MLP neurons of a small language model. Each row is named by its layer, matrix (up: input weights) and neuron, and shows model dimensions 0-191. Each number is 128 + 32 x the weight over its row's rms, rounded and kept within 0 to 255. Numbers have three digits each.
Before each neuron's rows, "fires after" lists the tokens most often just before its 100 highest values on Wikipedia text that the model never trained on.

fires after: " the", " New", " in", " |", " U", "In"
L5.up554:135135126122138098101145066056102158105150150104151154127194073130121191076169124107160162183074178162134091150118126139109154179134115126137043144127099134092065128092137062109132105105148111177170181131074218109140111158120112149114076120096159160082143128075106103143073134144111160127127084137035101159127133113144083150121133109158095084112111109092138107149171112129087112151158153129117094147143140151073130134177097173117159123160172115136139080088126183111165161142080143093093109103098131136111174167145181141176156143167128115183127102088135127151126175181141180135

fires after: "9", "8", "6", "4", "7", "0"
L12.up497:168081165125160124134125151149095126077143121068127119078114158181124109122143136107100196098166136137179117129165181103141167138154129161138097141176177144151161098151091164136129132127128119170159119166144128105113103125139128180154083113148127198113122157135172105132169123151081169075108039112118161170082155082114110130204131106126101157090153118104111144144102118182107134121145126100081145111077153109107086093143166126092146131145106063161069085132120126040082131136168134103156124123132161107070163170146112082124106202150109152070123138139137091017138166066155138156

fires after: " the", " National", " a", " |"
L11.up213:152098100153035140078177141080128094147144177160180124155122096153025115107139144097162138147117148216090132120100118127125161165128104096114121160083129113131120176127146122101156156112142071068158169158170182115096116133117138128117163119057161095122143122087104073103102106107132106130122143127089086130114163149085113111121196114192083112116123107176151162136150083144123132119094211140134143110197112139171054110164100158146133139127157194166153160123179178081122174142146155086153105098108163132118118121141127109161093110080095101123151051127128128114139141158193137125

fires after: ",", "0", "9"
L9.up247:113125155078173136140113139137124156133143166102183128092121099145110148094098101084085114148167110188212127127144188102047147140138165175110106153153172193128142102145125078110112111134127138131135079148156084145162099110094185214132110154087097125132145147077139093129133084167105094142080105125081176153132155142170132169160143118129152130198191135164125125112194141108150133081101108141078154083114179161142120133131173126103081116185105065125120104106155184102141149151123162110131084109130121171090088156119107104077124129080069135053120138079156094118139148138133055091

fires after: ".", ","
L9.up299:140119150093148168083109131119154155122202154125131118072132138146111171126071127092089178123171116133136132123138179179055166123072145138078141176103154096110153164151096162142154121090168093123135076167173111113163191086152096181088088115125113172108076121117065145135202168104140134111109138116065149132114157080121069142135127081115163114120146140125090071203143099136133124154068129143124176100105148184083060164152124137088154105116059168140095096101156132166170165137098180108173104124178099138135137121152094078143113066134106143095185125097134127153131120137119164151

fires after: "2", "3", "1", "0", "5", "8"
L7.up193:134152157176153084095092178170138154134129192134166148155144095170081157138123129091058150156133113090152138104143134148134217150087083154128121146183172120119119113122107087152095132124225099144105099148158157108141181084156097084100141086130101122151103146115163135127156161110095098060094173099160091110094081118089140127122148123106146117163152158184154113192118100145108131158091114103070143147124162121129169110107102121109146118048078156082101104142084119146131197173146120144129164095131103110057161160094125069109149158124144091110179132091128132158045100147171127186

fires after: " T", " c", " C", ".S", " No"
L8.up573:131131115153182186165100107167119140173151099145137151117117074075099102091124180164145138181124104139074066223162149100145090104168128110184151135169112121145095109157143095119092127146126184163142136090142087157143073113116161182116167105106127164038112148097072151101159153161145095139152166102110130148169128134150148104145085107118129059092156111100139131155105200100096058132118133155158095110102112127082172150161121147168098117142149168088155127137097122088067061177137126088115114106128136081112150129137151101160065176092061117114152123152090127142141131165181166087

fires after: " ", "2", "1", "3", "5"
L11.up530:166176126153120161143115147111109118169199153085098106160083135121115065114143168128100116165113109081118153124160164052142151155078108076126138187145147116161114139131073087156120159138175141156145177133135172101102149130154181133168128121111082112106076095085113150128107148125110162083106108136143077131123168106175120159061135123099115128166158123156097121140078197177064141101134101197135121095135100147107104093143132165148149120121132130124207091161095096178130135121136133180175070069057098140056121155155191150147180126120095157093168125086160081122084120143142076147

fires after: ",", "0", "."
L14.up318:104151132155211095110106122090125115148173069151199115096130123146093113116065158123165125116145112144190171145169143170124145133120150080119137147162089111133143140055079126142095138153115153130122142134144094158131105116119135135118123128088172138136148131122128062063094100152155160162147084113097130206148120157101142156095102085205132115130103160129175095159122131122165052142059133152130134129129155166186115137167164195105134085094095074104116128068116139031131143131199105062152064121106204137119085122168097149112163172139111153117068107106135154124133120159120136136

fires after: " |", "0", "1", "4", " "
L11.up307:191156195131029139087112155073096217127087101096178126167144096120153087161126145086156109095137147120213141125117140091129120157123115089149152136160111140104150133129143095153109141179102095149153125113088084129127063142111140128131159125147096136142089086108114109117114101093162139168113144100123123105141027125154150145093152099129115137129089184161168132141207157119127156169152158121095095110126127087144112194129134172125120165058152139133107112118170047128151197167119124141150100134116107125126159090109164052162175128073094086128124181129133095174149123127147078079

fires after: "\n", ")\n", "-", ";\n", "|"
L5.up372:142134095145113115162092116127076117121108102193153114150113128114126161183134129171138088103135147101120138072117144070143074164130117099117078140120122155153119142192105107127134179126093104122200115127208079074151106160161111075200127130123051140114102099148150082116122111119164127123109155124124117179173154146196143128121045107156136148153129118096135082081127112045131123183153116129162142096128136146195195155154134149163121068100132145127120135082126169142107113101083151123116128136147198209124103106135142101104166107114131122122137149158111132202065142035144096170

fires after: " ", ",", ".", " .", "1", " ("
L4.up357:148103126093144090117085148121091130117171157182119094092158084123104117149123135129087142141162140161161104196122094171107123170113138133155177105086122122145220210130144136142138160083120073096073139145193100087211141141126159152044099116143165155144180123142078112109171115139100140173120128082106128111103171140106058150131092106126102124147123106098136101099146092147211113112118134169162099173141129130138078112117159148130116136122121134155059123132114042158198131124124138061110160146171128130136159133105057122130137100130137102093128097101137202080120133192112175105

fires after: ",", " and", "."
L5.up497:090152131083124137111156131056133114123094057128119076139162090187079163144070126104106173104158177071143131160111110150171159125096132123143142105098118126121147203136109137133143136086118173113131116122096118051112088154098129086115098120178134120105118164152109097151137150179160166144151084092118126128081111145144163126107076062123134105141163121112199125186102096164192083081112144112135110134187210175085163186146114171035136084130137104143162102152184098142160148163097121126086069137091145085121137142113112126164119150173162122177156145192152137151144123148110101155

fires after: " ", " N", "1", "0", "2"
L12.up309:169157127186140120085137168155112117136148088185170121158110110111062082140144160141070130153110144122176147089192112145220184160097115091106151154146125099117106097160131120122154130086114165086170146151112125114092151122134224198190165093164152105070114151141120138147146082111138118118143142181101131156116145168140160118071115126108107116154089117112093127129063112150053145131146059170126101138118182145114156123047130096067106161099083107134130129071172129128092046098101154104173087108093095121138111153112141171112142146117142118138125130126162214111170134131129138118

fires after: " S", " Ministry", "S", " s", " P", " head"
L9.up257:170141091118137136172121157164084097110177101133100126158161128122079143128134178149160127138126108097154136088091136125143070094153110174100132108147145168118184079115144164164063135133146108137159088135145084164177050151122138123097141162184123101174131097066124099112086025106119092115158160090069146132114133106196112152112079129124188160077063112126120184192088123168124120111135134120059117099131147108096128112171110146125120117086188138129116153203114121109114143104111099093183178111129164159150145152165166110143145154095108092140161066172064126154152115151102188138

fires after: " ", "1", "9", "0", " ("
L9.up286:124097116168078040132129142039153167148141122108133094119168144146140161159134138174125167087126211177104075081142137162139131136081200084227080123096107095106075138107138146141111142143110136110144144119149132140164078185178120106104173137121161108140093106116080107126159066138169107102087151087156153140136109196104068127149131143146147142132115105123125144104160145137184092156196107085037144154180128115110126136125154177141130161139159089151130076103116118085143095173085158132107098094166131148143159122074132115136106101074150087134139103127182115104161106131139167167

fires after: "2", " January", ",", " May", " March"
L14.up176:139134109206107126107139114081099163112094122052176126121114076114120181123068096114159182161102158078101076123103080163141156111102125150183081133120162142134151148154122119130115083137128124133217115131098151140150096201144131146181062091124123128086151081132109138072121137107155145175100149168133163178140110094144092105117119098083114081147190088116190089153130160114122126164149116145109075174083129186148102112107158060121135117141185107079116118147202118150103118137147151116092145138193144156135108094107113142109139097176069208153127100086109149143178126127124159174

fires after: ",", "8", "3"
L8.up304:192127150092162105148092148147151093150178159125197107086125152153112108131077129129086122133126115121175094135133128155103172176081191155149142162169148131127154178141152122119131128088098131134110128158194105141151131170125096199145091122126133122165135151143123080128134154118129142084095148123099135136114158118114055167074088089104149159179142086164119121154149080164135132133100095154090099103120115165112066174191198104096125061096114136045114049076142111146187098107110115049147163145116086156144111172153089095048123070148144140113134146115170136142164133122085175101

fires after: ".", " ft", " |", ",", "^{"
L6.up101:138127127077175091131120107094154129152143081060159131152126093127155135156118156092115129089158127090156156093079092082127113138075117111082153149137086121150131182130177114137103152090135146158178170114142117118117141148148135133153130146134114116155082163138068091105156100139079164068146125147085200125084122090122081159177127109090125151163160135118135144170096099159188119122145137136185129138181137092181197126118190130026180088089116141174104111147107066131118131187126166093133105081140071065123129117102096138159129100102143129057116174101114181135113178200146124178

fires after: " ", " (", "1", " −", "4", "2"
L14.up560:190213085126126093121084124125098116128154118090186159112126093076124070089128060167090139087140145073124118145163174112163154136168144108163117101113107113181207077125121124147098097103130107157149152145183126161093131118155112158164128157159154135156109095107036107155101144105120164116162108132132142172102106137132158117110035145105105088159069061175065087143108105177110124108129100153078120159131081167110144150146165094103167103065146134168140169132137161166187134179146165129149129086154082151097134140117177168112095133146140145150158119128119155127091074077151122152

fires after: "0", ",", "erbai", "9"
L12.up542:056176150112108109111108149177100120105088116143184151114120098112123163103147116178066191098077152164185154145139142095125109148114112100184104103155087150133176086169163118149155125183082100141095143188142111123157140153112149136179119150112141121112032097067157180168143143111125113079110146154054116156122203107104158147143129111157156134178208127197131104115151108121133159197116127086141186104147136126078112130160107057105119077171086128168066085127171123130070113124136077172151130136120134138087137124110095080111135121132112114094113168126133131081119140162093111110

fires after: ".S", " No", " O", " M", " A", " the"
L5.up401:093145070165124129138127086133124200109199079110151105108110133137123127163146096062126121147083103102141111182151126126160159142147110093133151158173112126180135172166150142095129144142047103140108089103119136107174113135125123159136148057135145120111103135053123127175208138139131120112044131165137178129168116081117153136086090122129072095093100096126144060111129155099167092171117138159141222151159118133144141161163152124178041092156118143121164147168086163116118113144131133121151139162145152147141233136127101128067076108092106125162094095098109115138138055153135116120

fires after: "1", "9", "0", " "
L14.up359:142154086121140039089183134157096185142082197109083149104132154111104091155096157163118192131127132074183109138109136145235085103136080165074111194134138110129183125108196160189100147163102105095137131091168114093056160139124116125137132101088119106072135171138172104142139115137150086152149070110090120165126163139083122117135161120109118146171120157128165187103105182117105101105094171116107117109098174168093204116126171169126127196129125084128140061118181126160109104122107157073114110090118111121130146152122104140115140100137108104180105123128098128130146152087113122144

fires after: "–", "1", ".", "0", "^{", "-"
L8.up271:178123185083149131202084137114154098122037090117177076129132096194138096126138127094070085068120158077142151092098128142113165158115118118092147082175122129143125097175118152145134124165154089119156108127183113125171126129154165102148085110106119160079138159104100179111151154068131149093119114135111146136129093068131207159144147109127112162138166071137161102190116115191177174130139159086163154110128191160158136153123197101117131093167117101148106064108105125136111165087145130144111129073097074088077121087104160131094157143101128082148165160142162113090103153164104176116

fires after: "2", " the", " in", " of", ","
L12.up108:154099105127115105152091126048125165087146122104124030183164089126073110076111185137119163098135149138163114116074208140132111120092171157085092161160107175142154116151164148139161048180115146145198133123118143084106191146113135103176133093136147124150128094107143112103149117122127169202073182136153124191125101087152133123131169165092128108129158166141128166152187159114090131128079090115149140132105107155144083134138138124123087083151152086096115116131156188099152099089172105146145136070097174150116104146099129101148069094174160172136143121093143100079093135075111138174

fires after: " ", " |", "5", "1", " in"
L11.up8:119185098125098061162174114088156156145142112099068162169130124108094120112138121107104130162152168134134120090168182150147119113130128214157075147165130116131108140128186085156120194138121138127137110164201088136116165144121112109179106157127159139174088092060149090139171125090105130142139118120156132121096094098104130151159147133091089062124085179136131140133180165155139162080141137101030151170166171085141107068121152149093177126103100164128120094129095130133068167112085131173068151151131120110125131076124069078123185128092089131123134154086181116154085126164172096079

fires after: " the", " in", " a", "1"
L12.up552:109066085134053097169148157160113075100134150168139064101108107161078167165115126102060174096104183147141184159158105132152191172189097141104107121134135104152202129145119111125170125158115074161148050104130111120153074139131100161117168142155152160125131075067175143134105117100120143165117152101110099121140144112094129101080162147117125132163157148127104086126168162131138191123136138107052155136159063138149071099069124141150180164100184104092124186156090175109116145098159161164152135125135101083128121114131107098099086100116150130122130147068142084158102169143156186132

fires after: "\n", ")\n", "-", ";\n", "})\n", ");\n"
L6.up93:124107131074089088071086149114132141187133142129090163094160148159135146112137145106164070128133127086126145167109197138119124115129156089122099156150093141151122125167175125197113137135100085168133171078162126089091164121116106129149143118065077081135111174118171092121123119198121077122140121110123143138160126196179160152091117147158102181102162142159156098076125128098092134168167091116113090064141138085150211110149184152156145109165128089100074130101107127044083169118126165094167105090122137137106115104173054103081105107131132167180149134117127118192087091125189145135